{"d_model": 512, "init": "uniform", "warmup_steps": 200}
MLP neurons of a small language model. Each row is named by its layer, matrix (down: output weights) and neuron, and shows model dimensions 0-255. Each number is 500 + 40 x the weight over its row's rms, rounded and kept within 0 to 999. Numbers have three digits each.
Before each neuron's rows, "fires before" lists the tokens most often just after its 100 highest values on Wikipedia text that the model never trained on. A number after a token or word is its count.

fires before: " " 44, "5" 8, "3" 7, "0" 6, "4" 5, "8" 4
L5.down711:513505538523492474540474566457537506452484553460501516452456580503531402477514516456465482525451562464471516564514499442550570493499431500543459503520493530424541542491510466570505488520520522489545488482517478404560512538537599469531405558433472495501511469451524567568500585557480521543443470520528469520515481516482485492484477540470551442522504507530470506475610528450567454458478435442496516457546472502462490507525534521495470534459528533448449507554450543485504475548483513495532490491479540476494529455450465509481545493475421437470513410538484479542524447523547496456541537496520437502545564434555590501531449477518504498522510467554461441480526503457527446447538449563428542510517508472480482532525464550577449422513562470467485423469499438479501556546561471

fires before: "\n" 60
L6.down688:520477460478533484509482492489529443455517506530438458494488503576492622498470519496491540518473472431505467533533436466504510469508529533567475497480535499444511512447489475456552464444507483510550541524486436482506523505489559474451506522465535548550520486465524441498493494455531503465479480504480450518504535500486531462470547485521445540544548516498448415531533502474458500544572456505514558438510486490399440441475489508415575559529522519471569411541503604506540491547542504495548488469469514459497529553439471564502542464458489407524519533462467503487440514566527565415580478497548534528498535506494490482507482472453487507455489552426536561469486484493417608468468447530493561520414460552448541486433498532531553548597462503517522483511494471513519447556476496

fires before: "," 27, "–" 12, " |" 10, "." 9, ")" 7, ":" 6
L6.down478:550533520488469451539497502480522559562521502511442545476445503463482502505486443483556463492504533537462494497509506457497445514474505493514507505494583510520452491488545538471429490411470535517479483474510505447444613452530565514543520495496548520498547501566527533505476486476534495495425497427555539511568500449459437494483473530456541518518467530494481527564574503536482467606507487525452470468507502487482560522446572525483482504456479445447514439454532452499515462531505446476498573476540547502444482443508504543500498459556536536545502447509518511448456432516417477517445512512450522513481509434472425474502518466457568507483532470526484481479533549448565504474460515428501537448441529512526459511572522460484516519452428403417452517544475461513540452533512557

fires before: "|" 74, " |" 6, "2" 5, "\n" 5
L6.down1467:424542561520414412535529596485468489467607491549405496501463466531490519488451438543529507443498506513486555508492483474526525476469519529482522522459515519508460410518489489481571453545513535520503469504504492460489520574524497456553515509461543445442474458472487553478543561481490553451524547536568462486568473517512492508485495504495468488524543446406553498422480493463463478492496521440425481474518525471483564451508479417476525562534500491525557472546484561555545490438488438480449480465513524506503497515498423514556515503477445516482449458504539526481503502546498545504454432487532580576517521497521470560489534452463508507515464476505498517573505527493526533502517575474463521458461533541496478446557471489510496511531492442557547523470529478489455471602399463

fires before: "\n" 65, "°" 14, "1" 4
L5.down938:513541460484473505484508450441504527369495464489507563469488469524497497511549449528469474420506567500511485569565504546463460465498542535489496478452500471523461541477486446479546433506466559512538534482532500583502548563497484509482474449534511494473479488488532577463543479451524510461533505577408516485413504512546478489555486538505470503530489476511509511592458499541487448502525535535424534430409510468524537518559521546567510541573480464518530508478466415549535509459423514526541496526536521408477462546458588555464508505497518510515512493571495510522492546491517477473452532475523479509528497488589497524549511563500480498580449535466499604471513500570453557476580468467454472530454510496462529534455527526558509492433531528513498463488468573544545534530463526

fires before: "\n" 33, "|" 19, "-" 13, " and" 8, " " 4
L5.down145:510592515499528503410464430439532507453505525490399455492508559562527561507483450608498524530437518537534517490504492475459509550543460488535559451496482477524468494499516474477522408553455483526485513493498481504501425501586584420506486482475551510441528555480506506507539533552477537454512492476530460436555508561531493475508548473544458506520517545520510488477557559519428521515465500541409497532489529473480483560593529484527442574454466464512591439467529526498492519429465466469499425516523558433523559521479414557524506506567534543522500504459525467493493502593545479534470553487496525517497439591545483465457469479425497507520472508511463426465489482508507527499530518487503464480487548521463535464492473506493460550527458528495545558490499480497502451578525562

fires before: "\n" 30, " " 25, "0" 7, "5" 4, "2" 4
L6.down1155:544464460554441550504553481482580489455489540442589467533463537558524512485471480538501499467456500473507475460560418476517548509509570560465507477588516469510542508472485538496487485511544489495397513502501504453505454546462520445508515538498458508474458446576502449534473492472485505580556558507460457502473592568468489505490478466479508525576482455482493517522526571465536510455504544541523548508471514563526555581589524420471510538500494593579501500505512493558511554433513483452566536539533482440561455561513488523518517450502579570500457501500405553476472581464543520564554528495453532488421439452541444514564495561390530491509554525525505519479567445440500478535479515499496495476502568532516501460475476529496520494536539508533514492602478424488462494596521476

fires before: " " 35, " |" 33, " ." 6, "N" 4
L6.down1309:550555460500480521560486540495525449505510577461485459531510441542468512541435510506502487503475432456506485476540585494542516488508497524451485443496395520484460437463513482544486512510485477429527471498489506455515510514531566484466520475475465484544522499450535551523500454404468475551494478436520512624549471528467451494533553516522461465423505471511469503536462511556560500529493538587468548485518538461483484424593411505521439548544473587486418471474458518552548457465542512406395547460440534504507533561496530504546537516542531523480541523523506617490479457554468515485466470493504518484482429477482485471511509527491529468556451533484601500496494544448535534501509481509472459452458489511490553548493498487474521541505555442624465480497534568495472520472506471

fires before: "1" 23, "9" 15, "8" 12, "5" 7, "2" 6
L5.down58:465492458448432573465509505501512539455444485515398559464491477541475379492498370458604454534477554610482467464519467480499524452559440525533585465472481543505466599452504511477521457493524523523507442510571499481444462479438450450596505489440484506483451579466518466494442547537520485414513498581486498516464521452494517424434470521458495412550496522493594491542482533538497512489464494463469538477581562480492521459533534440486492485510498457533487482528469530535428559457496469424473472476508499542499555533526470557442512454440432489489506480503473512482474508459501493546541497534455471511541505514498501511526528514529497477534427583505480531450464495528478507445523453500500476418552516516459562542575473462526522487485538457495570470502489505478456432547526444

fires before: "\n" 54, " " 23, " —" 4, " Qualification" 4, "0" 4
L5.down1526:502559460481445537501580484512497518542504479495544498477500449579524523488476508506449509491476474459477491573564490560498442456555558550526504491540463467490482556504500467452521412529532442481491520480472568473450525420463487536499454508471493537430513521441478484518526521501499509522554496551481513426504460564477501478488517477470510477487530561487517584540537548434520559459512517442537500503464560537462452485429479596447485474514580536485480497528453505461607550496555485485589506577548563449517444466496489465443464569442539457491447436493455574441427506489518551474566571499440509487487436501577541498546560476493484451475455496483521576494492547552529488491427457458433502439488541554495562496511477518531452450504584548481493445476532456496470471603552534

fires before: "." 25, "," 18, " in" 10, " and" 9, " to" 4
L6.down2011:448536473466449404522414462533524560561502505465445531546492506456475503459485508509490598452495490501492504489490514457492480538460531478513569514453508528476522486557502504537449534484467566475542418404461444495496528561538506491425461476476553477453459444470508508514510464457464393453499523445515511483560569583572508549507468477527474597413493526504459506442534561533506518492555463488539487503539524538516571455524502480517555479551556489490514487481461447485493491499443499505495505519468502505510501516549543417518511573438489395526531452542499483503493477524517418442443487541512550526450489512500512436549583561474504510514459455519497443465439518465531522412488447531448489538485587573507497544460533512449574464477476466485555526475447469529479420551519508

fires before: "\n" 61, "-" 11, "." 5
L6.down1934:527588494515491531524438562527521407490486464518523535488500507521516564448493498483503509446489527481494570541560518556507469459504459565545522522469417493527497552524486481542525501509495454510475449533507521514478499488466570466571456513503552446483530529578448538463546516453456525436506465472441518548509542494508420482591440485456494515530515513516419433570487460438452476512521479517468470477457485500482567485549539560545474454504477501497533469414437603510585548536492527512530457521452477493551544533485580502574451494545494627593479543508489547521451517512571383481512495486572555548518499523491504507493510501473549472546533528451406506519473492451523494552479429516453517531428464530478523474518501521465530503529535494523531425495494429580585476568444563

fires before: "\n" 22, "|" 17, " |" 16, "-" 16
L6.down1631:520478494555472461495503492488489488462468487553551510500526477488497482566514434503554516509472486548511479488562518521496513530405526519400548524536497478502533525521462594416547469539485454441544555471515560537462536538528447546502513480467558466501464494418486477544568483412485470506520538470569528453455504513448401483432452504518477519541503542406489495529470418550556559472463509549443503499438434437477543509498444479456480476453553533575517516465518415397523532490525520521455502458567462462481511489497484520504498498429464489506479475471592505538427532447541515458532483479497546493532507451511483494487492399449497483454464502533445466550445499449520515521473527533499457537533507517499505539516520483449571498483539548500536521543455667514513547487488518

fires before: " |" 37, " to" 17, ":" 6
L6.down1120:550520466494528482553375577468491491475494581508463577537526454500452477531439531394524552554490503515576490517531454515480477471495493510508474492528479505500522470511517503506464568497527578476524521463479447520546520481506517463486503526500504594445532494544494441505437498543501490514536556488486541494492495583569473488461555532566596548475514558475530528514468418440494459437551492508448531517502505521473486524437499493568458544525461459520562479463433447486558420450495453553502478484524563468525516444561493559512498454503490522528512494463526545558495380518572539553491537524437540540451539463548446499497582511518549460541521534491582487504432464507534544466409505486521486533471474505514585506514519521528573481479487478455491543437530491468500449368426482

fires before: "0" 13, "9" 11, " century" 9, " of" 9, "4" 8, "1" 8
L6.down694:559438437487549528519459567562520354480498457500557511490561613556514507516500513466526510456520521493530524499530474508463538483492555483502529528492432491472478539480506483457508467573515484534495526493524467457550480491437560443521524458533541467548516566461485584506546547492544424500528515471516543510556525458512495519487475500538478473472513501478516447503476471435494436545491452512509598576476519568517483475504479477450453535495436552504456465508406479544455542555504518472495469476449533461507569518438495570458484438510475480496535557530457487471517543549510447467501457474522444571554467460460541513593430495537480446524507536537526509481477459515394529547494510539494496520435481463484459504475554509494531511479509418439489581470513504426480542602470523

fires before: "|" 73, "\n" 4
L5.down1299:428453537574483480523483536504527459487410458552478478458518541507544539478452500649520450566478535532456539476455475570530485475494423424480468557514502510482480482496502547495477530491510580419459500488555534536492554435478503544460516538436508502499533510462511511549488477480539562517489525460521444481493458469509439460519475523468482457536548506444488548567500451529549548510578529485458485530466521511496462441451515498493530536508519551528412508505517555485509592493492560501553525522533503493551468455592545534465520468461497427466506501502498485544503558506508516498598461531501459474534551502410498503507477500421555510507491452455519523531521511479492520534504507494466621492498495534423520484495487471470423478529434467521468477478349476472472546541506518

fires before: " |" 30, ")" 11, "m" 11, " " 8, ";" 6, "0" 6
L6.down628:452503498435528555503480483515564476585482512523475493470507471461473465553494501438505512451471487450462510548514482497538535506556541462440473476517459535500572402533572468502520437528507487523535536481490521457553488505547505510473514603484546380501441538445499464538503493544474510487471540469497503456517520534492473480540452522520453462466533514590463473515518504575636471537498515494497456451511407519486491493469445524491553516513474537519501502510532527536561510483431490446531488504436499477462453480528550545538495472454498460525553488524542591478484525470457565484501447494470523527535498579473494528482550474509499495523476541385539405568458568460526537559557420585494506488417476482604515520511522565497551467511508484479536517539529543506488533554455572

fires before: "\n" 37, " United" 7, "-" 6, " elections" 5, ":" 4
L6.down1185:555489481489461501493497417493571427435487461485439540487508492506464505438489439576392467493493507522513500522575536440498511502424479521475497454456502475578460474441556513540494446578572516499516571508482483551564573513478460539457473481529517545513445512528557480460527430505535494539419488525488496546440508595512488552490566531456468559500506486561496520553575558473519447572515522449507490502546552423454508471474527491469413474510532412503451530505495528467493552459460515456523514515461444586469554432524495464544461472526493480502481535501527496480505479519569463478521465491521521491584464594496468532468521524659515461466510505458573480524488501489514493523482444544513489449484455437559573524512547486557468493511495580453464395506495475531465557675499521

fires before: "|" 44, " Representatives" 7, " |" 6, " the" 5, " " 4
L6.down307:504528453508536478481445392457554465507566572514563485468466544468539551524509465520502539539482489475578487577458585480585503457450584559516513501519494498483495527478535520538488523515527453484553487462435491420458497588508582477507492524536517516523553524481416526571505453547450522509516512515503503558481498540509451475471507579488440492456475470454425467415479508530390492509513533512518508456460521514417477485517487501512464553473488509531531514446525461549511438568525470401433514513486488488534441497515474507462506536475522535529508517470520503451458507476436455489524530543471486546538524489485585496431447541557491408479496481509493412534482467437566465475498512512438536522504492516505466491539486490490432498468536472511458471568532610525490525541492432

fires before: "0" 20, "4" 15, "7" 13, "3" 10, "8" 10, "2" 9
L6.down546:498520465491499515424513540529487484470511488585503465533566629463548514491490545513468557480469480483534495470467446463585456528509517543497485510535474511473562505527455444493534478526525528470480511477550473550458485487438515500525525459553504410553500487441448435483479634551501480477438505526485498488488483504443529504561522495545453453514494488471492428515532513486540565459511530495549558484550564463504543571539467422467486447450522540483517464566448507458488536501427550585439499461486499520539472510496543514520488469518568498438484536426471563511470537485566544511575411516440524510446511554494484568507468432415495499537482521381466517494502499582526531496537465554469574508558521483512488457474441523528483459542456482515507507439568568553496523435514493

fires before: "9" 21, "0" 17, "4" 12, "6" 9, "1" 8, "2" 6
L5.down1835:505491467517535455518510524490507493480535457497514449494527437498509500519491501546467544508470520499481433569480482498450445571514377455605489548520519519515495514528419449468461459424513546594528508498519531500556432428558528484486419543538477511477504491549487463488549546536559560486521465457576595476541513556488477516452525494551523439532490476551482447460525565504538544503530538502516527500475491541554503529472516472494483523483534525492518520524478446524476532494535477529456506528526507434478525532541525502566555552476462477449506481463569534516502481506459487565536492433548513486489431460521556496565432466481441510466535503526533449437575585532553581517591490547459514438561571531505502437488500535533560528453485569545525466417527516438546504568483486

fires before: "2" 35, "1" 31, "3" 12, "5" 5, "4" 4
L6.down728:554556530468473474480508521494548478477534543456541569513465492497489520482488485549483510414413534596406530485558512509512560480489447520578517505533506519540505584504485538480423424519485515519504464490471432507520499448488462462454458512572503575497525461499546419525518470487475477570498396490540519521530512507510551437496508515487492520470495534460489462564492547501532550516492450544442567481494532426541582432456483491505469553570505451494504535533483489509470499479486507502562548513530562520500495485504485422519448437527563518503514485489556513535463483435579489493390431489488489520481505528550524455567515466488574516527546531466559546539513556491575486492523452527555448492535488579514539538512515538497513586540493490550484494467514469466501413654434514

fires before: "1" 25, "2" 21, " York" 7, "4" 6, "3" 5, "5" 5
L6.down1393:500632478526483506490476482489442496508523484512478513491529467538513537492561513530502468490508502513465487552490479515397532504484605529472470527503524561528512511456453526538486562512453537483487465471535514477437436484461498527465512559530563534535489547501472466502503543417485444488476460523583498506452544494464496522495452523447520580499468504551512540451495501460479467447495508483495490512531541524507477565536435497491484477485464479487488486487529516483503481498492494509512479448567474465507502510496523476442556510491443500501472437479554525563460508495477510573525453511523442428475414516468484529452612542457535509492525492481492565472572571465543496455516456537491511521455509428580521540494596461478456531441527487441469431529467520510437595563512567

fires before: " " 31, " |" 23, " —" 6, ")" 6, "," 4, " (" 4
L6.down1796:504567479503482519505408527469554571435490460473511432462573574530524532551513490509524484480429443468512554502480482528544479523480541494443512473515429511508527456489520437595481466561550505501515384444531458491539499536500564475473546564545496476515488506470506514494495549449482472526537445535545437548508512482486538478527449568561451568486556503458501568539467504493497482488547468550497530479472482459508509577518526485461494571513457484500464487475479545487499470506515486479486502463571491546544545493490595457474479487405506403493498560480522516498498518461446465509465433446474516486530448496447523538477543570528483499447542490457518475534469570444602539458499559535493511485498577489481450437527508507484511520532513554534556524471412509515467437464469449

fires before: "1" 24, "3" 14, "2" 14, "4" 10, "6" 7, "5" 7
L6.down1914:522545586527503551440455509501539551509506510387470520532521503501503505563463478511515494385482524561570494432550518436514503469492510514545486472493418470532535535499511481507531474522536586467460463480512472539494451486447503537493538491553546490562489450513540516487444488445458459452455444400512432492626534483473500523461478536554489466526500476447465511447530452508537455458490525541468499517495512435517542478527544549459544516544436507502515545476439529459530463474468470526486485512418499514528483491556447519456529510501512465485466494512510544540451529489548503481521481461497499471480524504526473481476482427575520476522490487448498469511498467527477489539534533457505481500490473434588520585503514564470498534513479482499481505457522445449468492559531588

fires before: "0" 30, "2" 18, "1" 8, "6" 8, "9" 8, "8" 4
L5.down1686:501505491552491548542574475461491486512538533447524524485548414478478513559467472500507497522531457476446444504574534501460490509470425470504505538497455559498490515518528485538452519455531513508532473514531502458579554480534517526471503546537512477486513472567487475522465457458497418520492455465526534492445460506504512456500484469465566535566574425497509523584539467493461500501521483462440438514517594511550466436478513512492450505511497543468496484467474506479457465592548457458459589526481511458464529508509473447514531545537499527501547497471530507510494544563548473519485501479494542440524510517540427488443525479516427530563542483478474501554492525546518477550408468447443476504506494481504512483499471559491484532504462533409479517543492482508550558456543501

fires before: " |" 24, "0" 12, "1" 8, "6" 8, "5" 7, "4" 6
L6.down786:538524459482485482524524531460451416509495453523542511472466484451398519530483524490513485561487499482458462457508487435424421469453516510527466535481537528471472515497473552613444512568517585525490474486552489492489492503480496535523430581546516508530481387546500522480438506525462458495503500518432480526486475491418518464521490547564516497477612441566488507540507519563547421519455443530507456463498478488536550490522582532506509534534543559499490497504493501539464465498535439536465425438480480513498451510498566446529554539447438495500453471542538514438457515538471443532623503493456497520452462497431476456550511492511552554527560464458493480499575507488548541506425475538487564469504472504493557461498496436487512517416522562436521514484442483468494565594491505

fires before: "9" 24, "5" 12, "8" 6, "6" 5, "4" 5
L6.down672:465501488450590433507503508490483488556522467549456540535452478430505501467514512432467549547530551543556484504578534445469542450480487542538445554443496491494511574620441566474481500477514491491523493464479530541493516452518532482485527530435449520516507427462520520500479524574440446517475532522454565475485528546565497482477527450467504507487546524441557489540481501560467516534454486428454499509547459516514504462512450473517518537538430491518475474484537506581476432580426607510521521506510457502465503552457513485461493460435467452477544531498500584501529488460469473484455486499525474480535480533413466462481504477474473513594546498511569602462501563515489480475493533474569512566495562497570478459529562527540565534530479527441479508481601494507530482577505565

fires before: "\n" 33, " " 20, "–" 11, ":" 8, " |" 7
L5.down1240:464439480491484521488519522496494511520523493511518466483544477499443490503441445588483516481473474485508438430544405541619484523445458516506514560505467499461520454431540514514501500453565588462485500472495506495554477484483515489428528436520456499467577501465526512535465497478542548468602520554475547534436533556465510449485509489524475475490530556523515518571486491502515521411477489471480472496467518489507475480553527450571414565502561426544519446514491529548502443479509417477497466508529496482554502559490447537492541521494526462478466487565513527558522432475502513459493486480369446522417581488529497495512505507486553468493443491570513474405581409601549534504465587556523551472534519458464507505483490486503558446504531456508509473586460436489495548521570511

fires before: " " 38, "1" 19, " |" 12, "0" 5, "8" 5, "4" 4
L6.down573:443447511504475560514579488506563520425431480538544508485546501486500540489483511479425528502433448478526482490631512515607515523452511549564506470451481520562522520532489523526415468523521499489481520469613519469512502487513507519485484534550519508529488477476487500462560454410522481477515577524478450507515562480474512503502567546513536546497555494422559497529508485485565497523505488432489550450465537531498502482506504536509424489524555509501533514538411449542473514493496487480514471517556502494546497534525479596468574478416516416451565477538541517504484533462485513550540548540495537575568464488550449456480513464432509464430508530552481529458490512530496474563452562512600530487477517502488463397540469522485537493486530520508563468513457519479545479492493520

fires before: "0" 36, "9" 16, "1" 9, "4" 6, "5" 6
L6.down1426:521546439516483518497500514506529500512537487533622438492464497429467462497525518532491461553532471520554538428555481535558429522532482501527447466530506549593521536482574483471479468431513490540495550611532454477509439598573511484413476545452478499476535492472513521506465479484492521487503505510556547499530513486543451495490498504555486477462548516534524510544573508475554473453447507365484488495457537541528461558428543387470530551466473518487586495543552465457424476501525488446482492561549508475476482496492520481514524472568516543485512527580488550479525462504533495535560499528505483513522512512465496571498466448525486464502467545502562441496504523437573507522478512518515562472503444411445517454505441548431493521475464489516423583481405596542537501644467510

fires before: "|" 64, "." 6, "\n" 4, "2" 4
L6.down1867:474485501611545499475531523473468453428447476496507539465551477523489495488535495564512488505495523512449452540527499431474507508433480497570551497499494586526497547522488529523566462525506542540543488535466465497490511475492462491515507488504497474539474492522466530521534411523506538451471457541451510549591513562560470465511484490473463592526492502478477524407513524440472492555571485487513534567493430604503493502478467475476455520513443578557519526447425495520515530444511517523499425484448605527460466506532561479506484451470406500484585449447547487485430514528456523479423502508532562522503557608491511569507498514485458452571506480519524488477532527545541497424529539517551537497555489518444498484496537494505460470523512455469491583562443508497504495525506466

fires before: "\n" 47, ":" 8, " |" 5
L6.down423:444482535397526520476514490495432432533508480514462506527531475538578435471516487461464520432454487458540494505512539534543440461437553516509515454541499516526516410503484506533517483559553509499472484532522482483547474554585508442508490553597533489520471542520479489490471515529465509443496528525509552499499462529501466473510498618558479528453476522534517478531521497466508531477451523476501463491471488554532514517522488478516421464547455460486510484457533499514619553524548472504473535529468483550488513534498475449558415541517472484532507499525517480509510456438517565465479480537542508448489517527438490610522529506530542506480467523509518456470450402464441570535454475510481575538469485521521526563584460506458504521521478490533438464473481557498447531562521511

fires before: "\n" 52, ":" 11, " in" 4
L5.down739:528454477492429489532488510508543459551574531556522530584480442433480559465496418468480471524436460483510526459564505453470452471477513509497584480471536536471578553594451550431557483488492501503478440463495450467533473489472554418489558489466540563512487498449491516556527477536447501462491534447500520497502533507490461474479464466487512546427491549492441475575474533571520498534471533486494527583509556523544486523465481579551577490466523556493449537531481516469530545580530497509493550541574499574480527477518490509482507502505509388544529471527512462489543515491531500514532547562495505599537543464540491489514464509517549450479454452441535521539490487460417611513452490602536566503438485512516517552547432445529545511468500428522482475517534550517524528635505516

fires before: "\n" 53, " " 17, " |" 6, "1" 6
L5.down828:451478500456490525523491471546447444466491472497522448514507524551582458504455454490475447474523489506476489572559509496548453506575516505613473491505477521532484460522526509490411428524513426532466465485525533525438588500478485534459447574548519557480487467539477511527504505470546482442513487471497506508574531525479497493513466614471503475504549461479476518558522556479509498410548498457505501540499565465545459508449521520547537464589528550461499516475513503488550607530560522474582384499464454467513432557570454535460456534442515562545481487501476550464468498402438523452571518486457478503553412546496552439506464443544530494484464501492499549483486481522483486542465485445550507521517509567533546410495555547482495506510487461465517440449552477436561478546464573

fires before: "\n" 74, "|" 10, "-" 6
L6.down91:457548496525538447539523474525438453493519436488482507480460484559537551485495455522475516528463499562564509547521536510440530494489462483516497487482473524492467529567423471512504520582540474477521483523551480534489506519511565433441465456497535495509499517518533572502544491520542457517457444459453487470495501519550451518459528499457501470512478539475506486541477509507489522482491487542442445458458624499483532521545479448520481566505457497445538469497448508488531484540544530522577448496476502498495464506493492466574442503526513551555433519510488505541484457441561518537439528540551479518560552515517509441509467478364464501480426476498454559532508472468462596494492475500457476488461536531422533448516497490520546506521470514435515478448562524547543491768486565

fires before: " |" 27, "0" 14, "4" 7, "," 7, "1" 7, "6" 6
L6.down920:575549491502541557441484542451435546476527520517486537522513497493516531481488462475390471471450453457436470537505558465492422511518535505514511513491479513534494447474412452424514473537419486503426473472433518460484549508610509459514530538496517510585488522506544629494527375529473430486479514476460557496572453501480516557522562519508482517467516523532513585480442521426491532537528518522518524539494504461504529543534545527587535458459478491490484454446507444501491570519482520502548499529496465533491544488520507494535571587503528550528462501502541511519572458447500510470438482525554505518476565509523556384501490483417530454526543494448468507496503517444583511508498498559500427434491514485549517477528552541556490451508536477445558487530574519539536451683531520

fires before: "9" 21, ")" 20, "5" 7, "4" 6
L5.down1710:539504506519497471461505573524475538493518422522489449509450479572502448495509434495508516516524458559475516475594490473519496465523541428561506495545509509455515636523402503512564556550440459497484468540563474478519470455507472510506448489507544547460553497473557505553555496515493451482502444536501439416500496561483505495535557504570540531497515516539514474500455497511485529439437426452488548467573516506516493448561486504480525462512500500484513479563543513491513464506516488438439493529455464463451458533537523507448444507497503456452537475474437520519520513552493545483499549473510466470466483468531477448490534547429461455499492545550487517456469469532533482457517559549556556460493471525549438485512570481505539521513523527437515467460412531498427488583532513

fires before: "1" 53, "2" 23, "7" 5
L5.down245:504466579477572478443539544413505575443502530529593511557516537523480566522473470507471548429481517513527517546538564481512503532455488542570524515511508563522468517461567515451498438492577552433482490513417588565523469458523529517491454497501553512471490531484399489516527508477486453513456495577591498525473576488491536547503453533475469439536485477497445529541475548513528530518520461539529496479459414409495552496408576540440575492535445538508487494410461577446446553516516515451557510503400525468500431465529491500555529521504504483534574471477476526476510447464565453488527536490445454511435524519509500470501479447472517496520468511486500426544527551533537523478538505542467483514583503544482468513493580570528509514511432468527514561555540473540531456598540549

fires before: " |" 25, "1" 17, "4" 9, "0" 7, "3" 7, "2" 6
L5.down726:534498589513510485442559544547561484497540432414474494511527590573560497414523365390531454531434505479573499497569537540643577530536493528474454546501505544478492506549430498540504455491479453482499444463488512469520518513470466496546520492492441582519514555505593424498458518499486488426514527565489511508525561532519505514514479463525485494497518446538447484508451476483511477493492488463509526516499528497528598569503555504508465458493575497442485553562508512476518555543499467490492511517517524566477531533452487500490468513470465456469509491568482571485444499502508428437462534457564504463460439501476447486553526453487538482444524476470503566533519474504527499555519453566519524566478523531526523467494473540566465545492560509479533451418540481428517524475491478

fires before: "\n" 39, "-" 10, "The" 7
L5.down1485:516523553564478484420544510522596515478445485518509505480507487524529493455527472526517602496521534444577480499488470454433519522504433434489469509469515464542482477517467482500507485492437456481425518542457477551450449452469510440537479554516490514436444526578478565490568449505511490550547525480575535556503533609535497510475462522446452520456497500490460496503507508494531467497476496439533563470447485501455484530562457487455496456473535552476547444478505514507509432507558375470485434466506502426578505544509541579515552421528501547476465462547455510480548521506528561520546498448481530523559453512510554544511397521556500546509559511478465496462499460494539464473491565521508418449492492500491505463498471509487459470494431509457549554535501484541577497516510554

fires before: "2" 36, "0" 20, "1" 18, "9" 11, "," 4
L5.down2018:501447514512457478482429514489494423509506433521548505511573578464475499533507472548435511489499494505412537518501544472527575512477462466475554483536463479516489561467440529580489529528548512505480459487553435482473474524526512435540482546522491535505472488549451483479530562466485492468486497521531514478477465529538563446498514500540569473436417453460484501494496518528506417516583424494575479475521491496456438529479516416506522479529446493470536566549467510421433440550487517570532469489513512447518547493431502500503524526514440440455542503427497564535527538514439475495544467452557463508451474495488556517468461525519452540468460502516473408497588451477510563539538526510454438532501522476474531464427497487559534476493508448520510503479443521441523496522504511

fires before: "4" 23, "5" 20, "2" 19, "6" 11, "3" 9
L6.down1710:560471504478516501541491512539511456452591478553513447514588520518450546558449498474412559437576516560541500465473491473445467569499443575523504484524480520528486541570428545510443488538499453516529471472506458568485514461483480493531577461590549428476485515459527509526466404488440491498514481515519490466539475487515471458539529423514563524542485478493450469471502546528532484581514533370480510458507448611493516484452494476544488544503521477501540521608501530517459489495467532483523450570444565555519495483545489537486565458492482502475478568574395479469506458462484529478487514549579513496439476557458454491557534510476564524529530520526511477562547487458499543507560481522520465484505526524491573421459477506523404537476532550535443519433524497488473467572470418

fires before: "|" 20, "|---|---|" 11, "|---|---|---|---|---|" 8, "\n" 8, "|---|---|---|---|---|---|" 7, "|---|---|---|---|" 5
L6.down1222:458497492543390482473513507551518455503507497457450520442513501542552424485509483495515508504506506470501559545608484476538531516512480437539476508474550500569481369536488537474539484546500475496496560480483526522503507469480490513539537603554561441478533466518498481540504506469500566481486458524482544578523476530519387502523526529615454455517448464533460460517519475488486434505455494460574484485521504426507479507458452501460563446507565485448456460481504426463526486513525536513532548480582561543576514501514434451516524450508478555484518475478549473556504524424420497489466472461509489548485451494515538515489475434477546417524447470451426568460492551502505443443607473543488501520484487458480434518477558485531479522535548487450567527522522527509526499557516531

fires before: "9" 19, "7" 16, "0" 14, "4" 11, "6" 10, "5" 10
L6.down2018:514504499504463551458495498470534544497439499461544471498434536446551523533465499482513563449505441540496519478498466492477480529533496492497466540450468481491523508457566485462434464495501454509434498499494492494523480472581552497516510481517510453470501477543508565493477542497540498516513528513521545392521474445478539557542483441449499507518482473378505454539524532517525487501510443438506426512545534507548485559497425493509491479424492541484448529474507475455488443482493428491492610507501566482509541452471571459473501432444567492456473526514485574502515496528456517559545512488477472534489498573483518504548459447541504536453512490501480450505478594523503494500490470560443517560486532499506412447458469499558499508518461525466489483523509456477480526551467456

fires before: "," 23, "." 21, " and" 9, " of" 6, " " 5
L6.down752:528570554545437524467436485481510379481477497541534621495504492514528620539518571548496601487517512484491532442458477462542440500502490522522536450477452523549516488539523450545551504492552542481514549482526513533482466478463497495470484533581531520459500509386469542509494464506494533423428520466542518463500472477545496563560441509530511460577534556531526497444512552528506533554507495454513435462449520477451490472486596545455518507525469545476548507500447506546493579455483495470554499461426462537544494526537536495495439515518472460501451526512488505523517561564543423546481487471492494565486507573440502564535524590491402541440491532480487467539468448477513568464552489464498511570431530472499517523577501518486556485471500464502501459505507486553505461480500606

fires before: "0" 20, "7" 17, "5" 14, "2" 9, "8" 8
L5.down2032:524513483462529479510449544501431448446507576510505468508545513438512568500512490515468544423559530582550525599417489506505476579450428525474415440486422460519515564438439401494517458557513456499532489438506426563453513455546513474450542497562525421500511519485429506503533529482503445508514493503516478469504466452502520497581506453520480470566501525446514509464452497522524523488554555562505599510497468499462585532592551487437543432519559549519495516509452509485501582513490535572535562424471570518461547552528560520550486475503479514479423538512477570493477491516477502505468422416512465455462487557501511583437577507432513508474493431419463512546512497507534488484461515510434477559562534459508460509485501568453467480462470479492538495395509528521481487503447431